config = dict(
    num_hidden_layers=11,
    hidden_size=512,
    num_attention_heads=4,
    num_key_value_heads=4,
    head_dim=128,
    intermediate_size=1344,
    vocab_size=8443,
    hidden_act='swiglu',
    norm='rmsnorm',
    norm_place='pre',
    norm_eps=1e-05,
    positions='rope',
    rope_theta=10000.0,
    rope_fraction=1.0,
    qk_norm=False,
    attn_scale=0.0884,
    bias='none',
    tie_word_embeddings=False,
    parallel_block=False,
    extras=['capped logits'],
    init='uniform',
    init_std_qkv=0.0216,
    init_std_o=0.00461,
    init_std_up=0.0216,
    init_std_down=0.00285,
    optimizer='muon_variant',
    learning_rate=0.0014,
    lr_mult_down=2.0,
    beta1=0.95,
    lr_head=0.0115,
    max_grad_norm=1.0,
    warmup_steps=200,
    schedule='wsd',
    decay_fraction=0.644,
    decay_shape='linear',
    final_lr_fraction=0.0,
    batch_tokens=131072,
    max_seq_len=2048,
    doc_mask=True,
    train_tokens=756300000,
    max_steps=5771,
    dataset='wikipedia_en',
)
MLP neurons of a small language model. Each row is named by its layer, matrix (gate and up: input weights) and neuron, and shows model dimensions 341-468. Each number is 500 + 50 x the weight over its row's rms, rounded and kept within 0 to 999. Numbers have three digits each. A neuron's up and down rows have the sign that makes its largest values positive.
A block is one neuron, or neurons of one layer that tend to fire together. Before each block is what it responds to, as a language model described it from the Wikipedia text at the highest values.

Responds to: Commas right after a sentence's subject, usually a name, opening an appositive or aside: Chenery, the son of; Ryan, the son; This, however.
L6.gate110:529512510606481528488564463530536523555467520533553489453453527425464520577594433611519538471446509590520502476456511483566554576517540463500601549544523552510495470531467518461530424486601476469512542475489530564411493434549565527464482489502380435589495493612480555456552539518455546484467538469519441419559521435461458430435511572500542402499462390428473528560450565606432461577507
L6.up110:528485510487573461456612493538514505494424555460456456499501445438544500454536560482477484443542463432482526572470422431444487515634466557556591410484415462548455464516474449534511458464523542532480536542568534523593497501539601541614523550554478493414438466577494508513434525527537456563490527531410631476541410508468525501527477504523515436497553501573458502530598474483467525484415
L6.gate117:348589396443468484513436502511456513553521446541486460567525479498479487525537450554517556528433436542504531541527424456582496525519503614484586543519513425507447519539539501456491471474558499411489591511499482516557506521499484580525485533442538561537469539469450509486630395511603517480627579493536476435565415526466455559473596492615583591632441561496509515487515474443447416518507
L6.up117:533412545512504492501577482390498479505522555470390518522525381563505494496540458445593439501479499450471464441430410536464457448535489451627444411433482506480494461429532566564542459614443536455519494418543420511463497540497513455508535514452549495559451593472507481591481476443493533524474440439477524546564477590450592443429479558457502472446396506590553454585492500516527461551469
L6.gate140:408461509548449581568448540446453503536496472492513404430467537472546478532484526519529528485540540487592542465437475511386520420501570474470509531524469532498515477444428417419489598495419545491494515517559455454455515535578443482472513544515484519539581494503571400501466568489454485485497449527472526552428524478443504525585552536459493481463460521536534468414590495445427439565425
L6.up140:404443509560527628528499527493554585421478500506457419508458569441480539523441437532642442484497484527505503499486473466443495492452456477552413520564429498475496477459534486472459515466520482529507507592477467528462531548529622498463516561482490543587394531509536551454514487526477470494467435533454467454512490499463552538492537514472471519494508535440544403470524516464547511572497
L6.gate253:504534470499518547512421521467553511508547582412470541452430502489604439574533516461510540506500514567494512446502388499508478512484622464482528510435553510393532512643540529594527599512477509488492535569544493442500473500500512565463490473490535543512418482515522411531467595562490538499488582557454614474486515477528444561491589537483550484448458475486526553484564439436495521537461
L6.up253:512485581508483454429490554522480602516534485592444479497425446459443621544495495420453487536410533567606477430561437473468547474524560545523516498458427493554525509544573476528517487461445524558502471489508478518448513430492492569487624589421486570521473483393475520525552479446461513573496506517524573511459393462519487452529494505425460539497394576462553458516518536526438523542485
L6.gate277:457418446549500470420449505525471485484525506506424490524468497451452467504370479508402527491450460382527485481488536466473473496384411559396522488518565509494554497525551453555401510484421502455510384532443429481537531452582550422421470530424420499483545522497582469524519517531562515533492433531506426512497509370467453478474503511487548463495570569549572481556475490473499509532548
L6.up277:421484454505509380522535483491489519599565503456472523524548531461443498515396492553477495543509565428496405535538628566492548494497485427495502529524554487494602579516532476503459532518476542548476417615416418459478625570486516468499498539509450372497513446576429593556495547548562533544540399490505537526507494463362460407586620508566577545490493485556426513566439533605490550530465
L6.gate369:517634491502485554582584583515533474491524535504526519470447543463506434514558540433555574475479445451423584559476493491521494476454558498519546462458453533524451557495544417366553498537524543571594515445457501491508506506489517524491468449552422457522483442490513546545461466395493484453481495507494557466455381504539484564520538544452502505448452506499515507564550542400465416534429
L6.up369:558563461498515444515529535487605417474560473497490492409406493484517487442539452422518499517557442434388518601496574476438524557473509542559513528408518432507471556555504406388586506540524526482469518480449599603590483458502520589500515415512425519549510463481484603466507516449537484519465402442476454461446484530589470458489561454438496592367452486458511521554574501508574479525395
L6.gate391:555562522480509489489532359502484504522460456548440529471497406493435497466532511498555493463454538562460495514588510472465455481568500533537539406481507494583464476494584516490462529453492393440539560474503505507498539505606543537560569491486539498534442551544504474475472514520511497393578357457447434570479436486512447425546522445515507539478469446562600516589471523617539548454469
L6.up391:412458412587493499545486555502523496450537501573472402607436502586505534493511453555426474569455632525488387464535609538430438488543523524577490426463461521514517555457522509476422497497443457394471524447455407491521490495498469489451541522454498509482508457558476426468444422517576541503557430474477420524456388461472442486517519470550533536583350473628570501509434454561448373560534
L6.gate483:471556567535568577419478548483502477523491508474421530419415520468515530484510421446496547550426520437574523584523467455534470570481490498480465511451514495503474557657579466470495522547427440483488470541446475522460450579445455529443526516528456512544528557430485434496475521431463498548450401437452521466472549455505465537448471500547638425432507525542524400564422567529561364528463
L6.up483:373485463518463515536495551459587512571612494443532511446528522520414481517536501521570533435606559445481472498420457554490524426505449484469502472492437603449436542431542502470433449460545491441484490522485457535517509497493535545414437443442478474485512431472532461517548445436584542499513475458471574429453497445522409473493518463530477476451439440560513549469504578501544546511432
L6.gate520:515534525474471443545477540384552495454507587492513505478547438511506489520461515540494487497427449596454421570428509482511469494491414540523436541433465556604541453415528524535511477501575458598501471556533474473446587551514471533388489439459565484486410498493396437475489464398446448545573476435487582445477458539533508419493451529592515530489472452535454387443505553444455419471452
L6.up520:550494413483412510546501562494516501503512558512475503487532494458438520537395508428523574456381555458499550541517551507504452484447481478485561553508427474510543442519541509483573466495565518510384515542603526461604513464535546553415501447554596452542373585505544422457487488469418477604531520482507509441536530489454569464494504548512428541515522538486448468476476586471539489625438
L6.gate525:520541488492466498623481516528577489460587526497487544471415463502542419481492422587548496470541407628670522529548452525461457435564473504556512513574490493596536376474490496495494441596444432488525530503448499410525548519533547481534483476467568408375410506592477431457580496568531502508444544466546436441484519459524470486441474495484504473538409553501531498481596494584563487485479
L6.up525:536494457484499559616506533464506548450581460465558572459511532567533464541529523544586502550528522473543382492444501512402434437558447506575501401487541427581520452448515564517506470496442592480556564517537508470510498565525442422490483593523465575537420514562566435558481476463528495573482590498470383474592615505511514476494476522538469490547454508464473470473526538462484463506468
L6.gate728:484551532469525458405520528458506576538562444461431508444536428574487558566502446435549478528579581500528598531459582475543494467552440421486486521403435553569546455466473456414531501539480606551624423567461519527498567579476570506449370535541395534395539629477520446541455504434448506491516418442513551420520484497431536442495556460496526414431467532494494472525450573476550447475501
L6.up728:630433478421522465507572444419515526497622549532484475435509466511456579568493448467469493500533477491471481558471471545502560485453565443498611476415477483491555557476468510519503438451518540458544483507467502582574493456483549473501438626547451548558465595533512531394532496491474539508579497460574517471547506480467436483571482466605523474387444510446517459524445470542449426520510
L6.gate850:567487535510470473451526463486549489502592552547558499489565494491527549418606519560560525471555472483517535447443502513440481538505458483426437521550592466479538418510566441474571533470539529464454458564489364505532518509518504391596497538494529483484563565557529447456505556528500592448440471461476592524463497538492475476478466456421514424526496545370537563465444448396557451493468
L6.up850:512516464501516497533446488548539531490529512414494561454514504528475616512433460469481491486552422558510524415571587542552440487486463542490549576584532450504503471542545525402549579516528539520525483533404414511472510498491449447493577530366481513617592531521514408519491511440454476472469554491505499472470457496491527477482507556486489511493514543448549508525475466447497507481438
L6.gate856:579531475556462451569481503516535505460427541555554570552431452441531522566548521496441477496506545561534374547480515546432501535519495510480517474487481531486447511410579528520522476447483564490518457485498476494563553540434580561480448578480438468450501481464515514482556444459501538460537468587467484533548506528495536519494563413436459400450512462374548499529549540436527504548468
L6.up856:438493446568539435599535451473542434436466464512402503502531548502440522572533398356494531410492611520459432568520538521477563549441489478455502401422445510471572502424511568448495393565573523486398502580484498460593493518504526508538535528525532526535519578451510505502428581485590601466465473574496585443561509473458494452553598570585505437410439495488462509554487510494496538519512
L6.gate1068:458497504476520580576593499507551560488558522439506477453560525481534505420528524499648547464521477501515482540464559462579526493586425573448491573558523522482453547529454503548541414499510446541508535500591519553542543506501503513478532596585469511458531600555515445567520501461526467438474592512537572501574468516504422463512445384535457551500491503517459414541457476466530444546567
L6.up1068:481535437513486453516459587454438531582495404499487529540522534507587457515616471504396530439523497467480575439561477497483546596446475514408487436576441453533506497465424448401527518521472530522475504562547550505541551550515473533491462430448488573459471509517448592541546461503605421512552415577511504516540553468410542598566445467486532544506488497484446500471440500542439549504537
L6.gate1237:497433423524563601506547379613500475415485514490540475560444524649380415542518566527531474551441524507551527472505397498398522528537545433415569524561452544545502510467465555542526466436521465471537561494495560564437533489413575592481510541468461498577382555600500407540532503433430488523375543486407529481530434429407421432479506490426456486455457567513404477470459524542404506472425
L6.up1237:495631444594494528479507409521519555566565413509578472505507446539459493583497496503499579510450493506455532442475494494540526529570501493515463420481442492433514530453487552406554428584514536559456495455519461463496561536464465423409524561563454531472492590390479434587527520505483543445425566590551476469502474504479522513438541576559439508408476394527452486501543468457492433498453
L6.gate1329:487502443524471539463497502549555499526550512524582526480480480492398455448583464496500480504567566494526458425544538437474590496457513479493589501463575483501585548538448512501433509486483546504580526486545451511559486585486440552501483441523487468518592576467497475482482539522514610560470463465485412555416528562426548500533551539501568537545523505536525433503580578496615452479519
L6.up1329:504524532503526496491464459417542515409521524453504563452451554497467440533491445469512483462549466461600460499563500509507514527501546476502528465540418542516448620437550459535437497429379473409440463492484519516404496500455448529447514572463506488436512513536527494510510456503489492538601438497515489484530424484458464580472481584453474446455526474495479556449508481439490528552400

Responds to: Word-start fragments and digits in pop-music chart tables, certifications and review scores, e.g. H in Hip-Hop, Plat in Platinum, 7 in 7.9/10.
L8.gate1126:409503519477413515501552547533431387536535579548509531499494505509492455464473458538408556538488525509489507527450528510528468531462582524426534396504575483492457514548463486485497604459534520492544537410486493481480519531471481604578428519493434534526567461556540594408501399524568515557526466458454505410474525603492438426402499482440525520487493541528519519435377543475582512473505
L8.up1126:473503498474462531462565568597432492471541528589524547504486485524457560524559461633547525452464532460527457483491493498518485562438390510417546470460522509481475500495494500606456530520528545476623507504441455497536406415441478551493498541475502490503572532514521448427508538513425500488509546554554405460510526420507494527558494573384498422530598490490438509484492464534452573414482

Responds to: Commas or closing parentheses right after a person's name, opening a description like ", the son of", ", a doctor", or "), who"; weaker on name pieces in tables and "was"/"as" after a person.
L8.gate1278:502581513490479469471505554568446484524447511526506565435483516469472477510532497512453529515388489510464532494612510405444437452582488478475549491486583590560483473457526474477604549426598571551440535562460509583468481539592483528489515561439606471443475608577527528568448469478562596533434537477543475402422436453508581533547516494447533518436496422588413463514499636533453538452456
L8.up1278:520506563555554472474491581498468417509531462531471516441379514479531464471450562530544576592463518490484409472441535512441457505502463574516562473462452464446466412483534502605492414475559507533520503491435511418595475451539484545407527514561564528497545518619567560524390568515546509450482565494407563405478477403550591541545553480583467623511468518486428458488503595492529630568398

Responds to: Commas, dashes, closing quotes or parentheses right after a subject name or noun phrase, opening an appositive or relative clause, as in "Ryan, the son…", "Kemény, who…".
L5.gate297:468466480444622540472476573506468463477542595426502429439475534524431513472493477500548537364511553478556499572489489478430513520459495451421453461501501534482514493464426524486385520480510487555593540473484506563504522498495525478481531474509550468457592610490483420559514440485425497486559497475468566439503479507526453541500556530511502523385488502588487520506539536517566540558411
L5.up297:490516533501506442444516516436607517622543534535463411582368488522481510536633515481536471501440386489526511519465472547527400601549478521414492517519464421606417543489546571620482599575582520497573549389521369578500528619411497532495486466473509535469500557438465502512403578549444496505531503472470523440421458508466493478412510532452591511424426503565573452494473501585580467478489
L5.gate298:500494486506573573588537502475401475453480525504458615498431506474430513530521548524535579463492500591478507461463530393499417448500528364503496531516415405453558490402458474595459501479464477470515456554557445549530506519449514472452576473526497589428539500409390452497472472630532585555496500519512496526504557466558534527545563532474531565455562479484452535486481520446478408510436
L5.up298:480558533573522555453528457524461557428545504456472573527478414520400603487520546462460496520480503474520464525496528510424505510496497483556537555541564518460416463385426468432507506476501540540434449528495509484463427486515505500474474499472516485490496453583576477537549579467493525443411477460490556543508452515523491453514603471505356513461422488623506362557366523510539510558491
L5.gate370:443494508362469438468532512363563427515553483414440623543386443399494511568545488505513432453553465455498542484465447565459395432512435418512477519526477530540546524505419418457494555544569586427478599553481524492526522563444532433487469549505454473563535451579524515473500493507540467487502453515526500411501509555495518613514516502404601479530628477450571528545517435514541375516577
L5.up370:440510439587484522525490616508406535481499523556565514482454487540496477493566531415461463448447500505527483589525583493505463532464535554468511458560494515478527506549428446525500448563522518466499567497464597496549395508513507453446559465507575478527515503502493502562467577536444436462595529527475519526505502525499436439485518500496476578468499660567480446621485578456483512521485
L5.gate559:593484495407550521466530472493556454469528603456501508563406476464627447549571424520494461511494464454499483569458503530491446427560388516484464512452605481497542600502504550485556497506602562525444498532527451466511489557548515462485487519534535570531476463598525521560616543403484521488516479531508521398475523549506376529531545541448516558505413545459485472611368533593536480464513
L5.up559:511508493469454446523511495482530555513462608496387405566403523500526403535460578467564477500536475473439509526545478422479547499609456499480489507422534576451444490485449472464483473487524501579521546406449587542483498635447491488485434479441457514504530497560479478517493559439509525587562481561503534467545413383468438562506538525480554518530416470555481492533468463552502397532440

Responds to: Tokens just before a named source or critic in citations and reviews, such as of in "Mitch Mosk of", "According to", "writing for X,", "The" before a publication.
L6.gate58:468433451521472533583530436534477485418502460432571439400506387454396517531547516489477456544497516539459488522465390553514537467504450455490461475501518420537527508494532546521494512432541461510482538532540380597492495507511505546412515508570501538508479360529525540614503450477508441486438466531468465487530530499512539483489412563532494542495547466499498504503513482474386521572457
L6.up58:455558447593538547562517546551503519577391538516486456517477549423477458405474500528542556480563570510512475489494499522560494529477549544511430451503522549530464497543532545465518453517581565543541544493515439440432502530381517615465509491494525442459457456590446534364491564529423486545495491541504487542489466416502483447479531453459578478523433399472464579470431535467538563507549
L6.gate152:496439460491526479538501452416457475437572471446497427480550549458542467423456484586494467466503610487535529466558467518446577497486544559534518515550481514398560549425509493553429519487529514521487510492544576447483361495546427496439477536503571534395436528529550499471475482476553451499584519546469507503417445471569480515559418463468476501491428486485464542572399528513623439489474
L6.up152:349447559453474505605546519484465546381592440519530468442538560459484510487516465495498478445444475479480524502498449581467457453485472610544485540555455578470554569449564479569432536540498577557493475518522498384506442504476463485505492479444576564469501485547519461508410538499530459528451510460460499530546461459495542553531455517447550457466490465522474495537493498538657535628550
L6.gate183:475512467459443569499546429445499446396469520431449497419548509466481422469499500557511538515396521491443476473470480560563536441567497491520597452546542481457522522459531570437468490529518443513587510632530472477411471375411457442487488484474495454510505535502494561486522426446521537494573519531483507389433480526462468521517545504465463488510522523505485498568479501556561545478469
L6.up183:515466536565621517466540501538554469505440488492397476530485445541492539465383515631509485604691508532547550529445400502431514429447541509482499523521437482515419592570558480543531482453495487517610422499474592395430472538583482488472575506429520459536421490439421488454519547439574498482548492437427433520568459517581448462596442608539506489473513512493513579481522551574515507445613
L6.gate225:538450490464523488538553543439423546446453480513437572449534438524465604504523519452583493527552458475572505493427476559464566547535459604513561422586584582553447581453554585459494524574528531507485468455478437460449430444560467545481509478517453507610499514524476447561499508501511539453496446584507435533324450503443511557533395489508585436494471451516601452459445419454459512578457
L6.up225:373405528505486568575460526532456478516567494491468491480573584489473491433495448470465597487399460476439526476486480464532501495508492411554491475436557519503562497509481564511426585580489522462519482465583484559560557460419432440509562476456516504507465534394482424460536568596509469570545517533452604489446398482505515532523378514495517474489530444490499503501493501624597508454453
L6.gate228:513533477513576511547477580507446525532442510482527538505431505493551456550486426562445544454528535537478523544532482537538541561528532404435503514510450511489431520424543588551532531410485452645512464541609451460424501571553513558496579598510526522509509431550542438512520508433508513476475453540450512555481545541484438538463528496473459482552467530421450521547477510507644449464474
L6.up228:566482615531533434538458605548386483456531524539532566540498415551492464542466460492432459461546540534493447474557455482510516419547480559450516539589534487558399381507516539538436398501448524571444502518459456494466448449539423509468565486581586465501559370463516491521498460464470524496515610480467565434478519496527420437538499457513514367484482503441489550490569575472524517376577
L6.gate314:479458516405519541537515578558446589589437414477511542528478414550586484501434570460557512545471473393452505530494469573505416447448561565415542533475469541503549540497453537535512488532499455442494449404463479431422427458411504486480444411506538556557416487582506478521573462476502514573584486462480451502484394490523476466402473524491545583395542386400435408503544406497476534543488
L6.up314:471516418491515479571517463496553472451532461524490511573461546490416504567461525571499484427412480446501557547440582511479499483452560522455542436489598492507549505593528469424530422519509477463544553536473461561593447546503555428555551471479478517472542480508461544430507472508549496417429435469524520431508507500530588544515477538558517536353537598545488380496437568490602492464489
L6.gate476:496478469460521530530446543640540654489474588480556478523546536457483564504526516502465498628478560532414507508499496455537416483512509433535541517420372543497436539486473462459434415538402504538515514462506451522495520405459511559548509489576450525493456448493466516588479519567525482419493490542590484530464470465526478423425545548463558437527598526499419492510585475376549445574486
L6.up476:482441468474511452558523514473480559567546468480508491485518487518491561448421516536576440562572538470551604661461352440421436536527514480503505489608615484483508502506513532342511498425495454532505484538467524511516420523499385431568435581576451564556470586443453522475505542484468485548534510544494547578538531552441500531612472475496508496459497512481505523506421575501523469534556
L6.gate482:532415477473525512541560500443524423503452502399596442470423436481587455475476482487513465474483554547515510582504559510534449545565489394524542479582437504400475519475467572652488559487565541442494559551390465504448414441479475458559503478529405531538502497582488528507505456506537605498486472497468433498506467508596438544508443424474523378495466455510505557545600561446553488512510
L6.up482:445540524536464520608453520490510514470526477389505421524491443450440502486540606598519453406502464474563518500449559414460575491486511475517596538506439536436480564616454493553546456464517426532582517558487489465453427633417524469535470471407496498450504530528458513448523462564510606475583475447412434487479499439516468513511540536445440571494586544384478569450468608545531439532512
L6.gate640:459463496533479498597534544549491519486532477471377507484555523472520493460529502583397446535518518519539587521409490585435458427480433507391377481502441514455464559388512512548527486516486415524454434443512429432429552531422551502648547426541512537495420549509394489608505497480520466464531501570454451449552526505466526486514503529505413382487479431577554456503449523470500478484579
L6.up640:526551555528518520499525532592495387427462494529467474518524589581414504501450464454523446480532527452430550497430502569529578360442541484458406521452525568502446628469516559440509527524566566478476515499563490580391488588543584537440432578609514471463451496550472459567529460454420495483424526479553542476488547521485502495516566468541492489503520480500464507463463490523478403504541
L6.gate785:461523462524502608561596459478557621489413531417564490444454457528451521561482505477494543505496578558593471487489520545473501626492467467543456560550537513529514469486584469549420525533578541447441558529552526436415550507413491572509507550486513502399536480462546518486490462562433434559494538534448612458566535415526503544521480571402462418540463559478473469577546494471555441432526
L6.up785:492546555507576535518519470532508493464567494487468538468559508449550556425436459573527597443473501473530487535526450524490460516497557452513414494571563440418527551590540511564511506472503554558532500474412461512524402427457517457515472477553422469498571441521474488510595471567525511541433482561491518479505446518492422595547475509474496466592637461534508458511547462524488460482441
L6.gate811:528473484447451524555497453468445595401603557482420694495503501449436572450535528601538480569491473488462454390551420531491423593593575460531530486528374554443573493522505508552524468542467444477479473468413541577474460516495516499491496438535438486447422424521536434453499470445579527523580570489485478428477517479450429484520367570568530428512497550491493537485479455500595444516544
L6.up811:526448525392581475557443594409534544506559561534512486472462494440472523478479492585601509622496636449481516501505457447502486486581543470476549464486487591496561513482563467536473451594509509480542393625538532373496437492495429480478447541514536484490509507508471505449500552474561475436491502505606524473502509497418501545570457488477506471543436507441555587447466477524573517458510
L6.gate987:446501408453513478578509484422475482431486511410476480485551433538466480544537564488405580492518526512467408474459587488488493471453531472412522505663476406482376496593494513483496453434431557544503424476525509563445584509378567444457493540477580466604530554431479446474495517537550435348526477492486550452461494481478471447470506459427617489530430492503519454437460581445493547544476
L6.up987:527536542501616366428518476415469548475465475483495456484558453448420498542482550550365523432443511495496436477487567518479493464487557547470509464645494486481486488504457497544478483496523456493494479575544632505408472400441491467491516582455542547539395496545501454487546544431513548479536484517572507456535415512541486479471491580498515502469487464429447521512477577470475489544522
L6.gate995:539528575449407470488384473502462521474497555470473512478570462447426498596499537561472467581574476532532515425477509558483495524515476572547457502553547546542504522451550463508464491541504418478468529474490452420493474534488532477536643542596518608491439492432538521502431529457516487497506582547494468504551583548593515418433471460439542562492561439587330464510525479460517536538509
L6.up995:477486575448517460427519456479546416554535452503532542489550437413536533443530498576530460531576520476567490497475528513499469539466461443622509518491489584520375491452548473520371431544530501432601494574513630551464485432564506554456523497551522535591544543573464511492509457450474533552406543546497462518530453515545585528541518563597434595561446500562452443462534576519527505574513
L6.gate1023:395507510478554535489572543498480579461453433430494438492506507575447517601518646503476608459409525515486531511414550403519429546443579559520526531407544474513392526567428480591523535417460501509474559521576407338409475453405495358527582555452517521567464408531505546461498516547587521494405435463510480521519504519539579496526499495521526507469464610487455480473497502501588508452600
L6.up1023:561526538535502464528463467522453464456527523483551446447541405558470504523409557503439410428487581489495466537457396468552581511391524578467507634501493512560487478551448553521459459455600568454494480510501566475524532537617471505444504446549521560501475589537488486527547490487573481492432487495435559438470453493456440466542524510420462472532655430498513504547463441499473531619513
L6.gate1078:464476525472477564592499493497419475465497409463530433490531540560427517383569411492547535538466509423466580475467429572359540596493498473459566481464509576557437518389551439490424609613478546541577559448525487511470573544463529525500482596553610398585475509508539475518557508538517580451578476464474424506578482493472541476513434510488539507561543528527469458543502358524581439512554
L6.up1078:424562487485504506397530531514427545502523416517578446527489464556391536480547527505533516520510568522571440431563532580491430487496494514490555423550566420595533485453509442530433575537464468583525502533480519511522510479557577415621445527571554428521413520484506493494412523578464504496534513610431444547433514478458459425514464411438440429487437441533540492517575479484519455437490
L6.gate1165:544448573508491556658511487558430548411544421468415393514426520507538427457545530578547524524524516457535432475562504482506513566585507550513450522573459493504423532527526561528475416506532414455473465417393545439522487479451486581488451533536579483546525569446452496438508495517461461508467480453494445403454456496457421510576581505451473427389502475467484472494525446520506508491571
L6.up1165:520502510435517520540503492510431607436500466551465469499581595473502510484583477422510462474537511489431509553400503487481564496487458535504530479519525528514540486517522429486495512500507494505535523554465530548388407472591569521562492535476534526378472468482542457466518528484427516466553529499506492462501459456528494477640584485484509448420473510528392634457476493535446495475550

Responds to: Words just before a named person or publication being credited, such as by, from, of, with, "(" Billboard, often in review sections ("critic of Atwood Magazine", "designed by Sir Thomas Slade").
L5.gate63:606478435554550539543571473477421511497618593398508444474489537479381531608455443553440503536490566522442450529527505564503515488515623459427504428523515465473464508486475472528512550439478522504502500474408543452412505545437514479600551572469594546422485472463492559479445380622488469562478527509541361478497520540488506488532457519512450468569470447404508484448470481428539638524436
L5.up63:491481388559522565520483524473542469495531521433454450439564448444454527570513512546449525491503496497418466501533515495554552508482448518486543506454496451549481573444562472522482493505464429464537472547481539412338627492421564601594454546466510518546505522526420490485498529544528416583605470496457423450591595480517454531474547501532488444401467563449596526547520541512454465558507
L5.gate299:471454435458536537505549478512499469509539499437456513424481415493527507490497454531459520529540484543486408428503467509512397488474461496471456456508498653485482604482481530492370469485422548532530495407552473483539444442467528557525497594485470523580403483611426543470452446473528440497504545514533479467528431481495459576588437448394521386539500485464515547462476469391559450531464
L5.up299:546472427537579491603490492523486444438580475508516469437500496605540458475530513533494523554551428513484424498431547493540493590444420625573523417598426512563531535499485463479435506498435532473562491462499540470463443493377472512503485502517450462491415520537442521468514545550533396529458483579538459501531473533429478573512495543523536430471487401476488558459472462375528464451560
L5.gate545:457493492469573505626509527600493390411573461494415511488542483459400450430458502603443487516532461510546503488498523491485534563519534483526487438493501589389533627539426481440493498512507483500528468483475489478491485486457524531551526505554540457450523554473484519427477487547490479526393667486551494460529502465495391532583425527471494419499592436549475471484494402451501560461463
L5.up545:464486452507480506561550573592484457449515422457545488492526453613417500509438519565460525504500488439498534524528489567487486534518520465527504415637557545450468610531516516362496606530531508532552467487392489388504470457472479485557379585366580504528534460469514472429509442546491555395553470450550563506523416521445439524547527605521566350520584448532479478506464480535429487466509
L5.gate704:505439444427439462467492480487529492530563474504525551560427518523551550505439586520465539515436509512594511550495466517470466441349468597531523550517550421607514533552501523428456573562597536467446542631536501511540536434584499571481476520498522502516449492435461527551615474493425486503496575449459498483524497531480414540379513453515442505453473614498493549523383539452511516555528
L5.up704:453352539443507441499480488543488550475519424516466514520452491569473537506527524556393475458571524545506479468465519443455561534504398459457537516653484541496479506461497568435561428492506476479559595491528511440540497580441481487522462531485516570509467474591480517556502533494522536514591510438501549597510492438566466507532544497580415535523522547543457500486373448478536464496538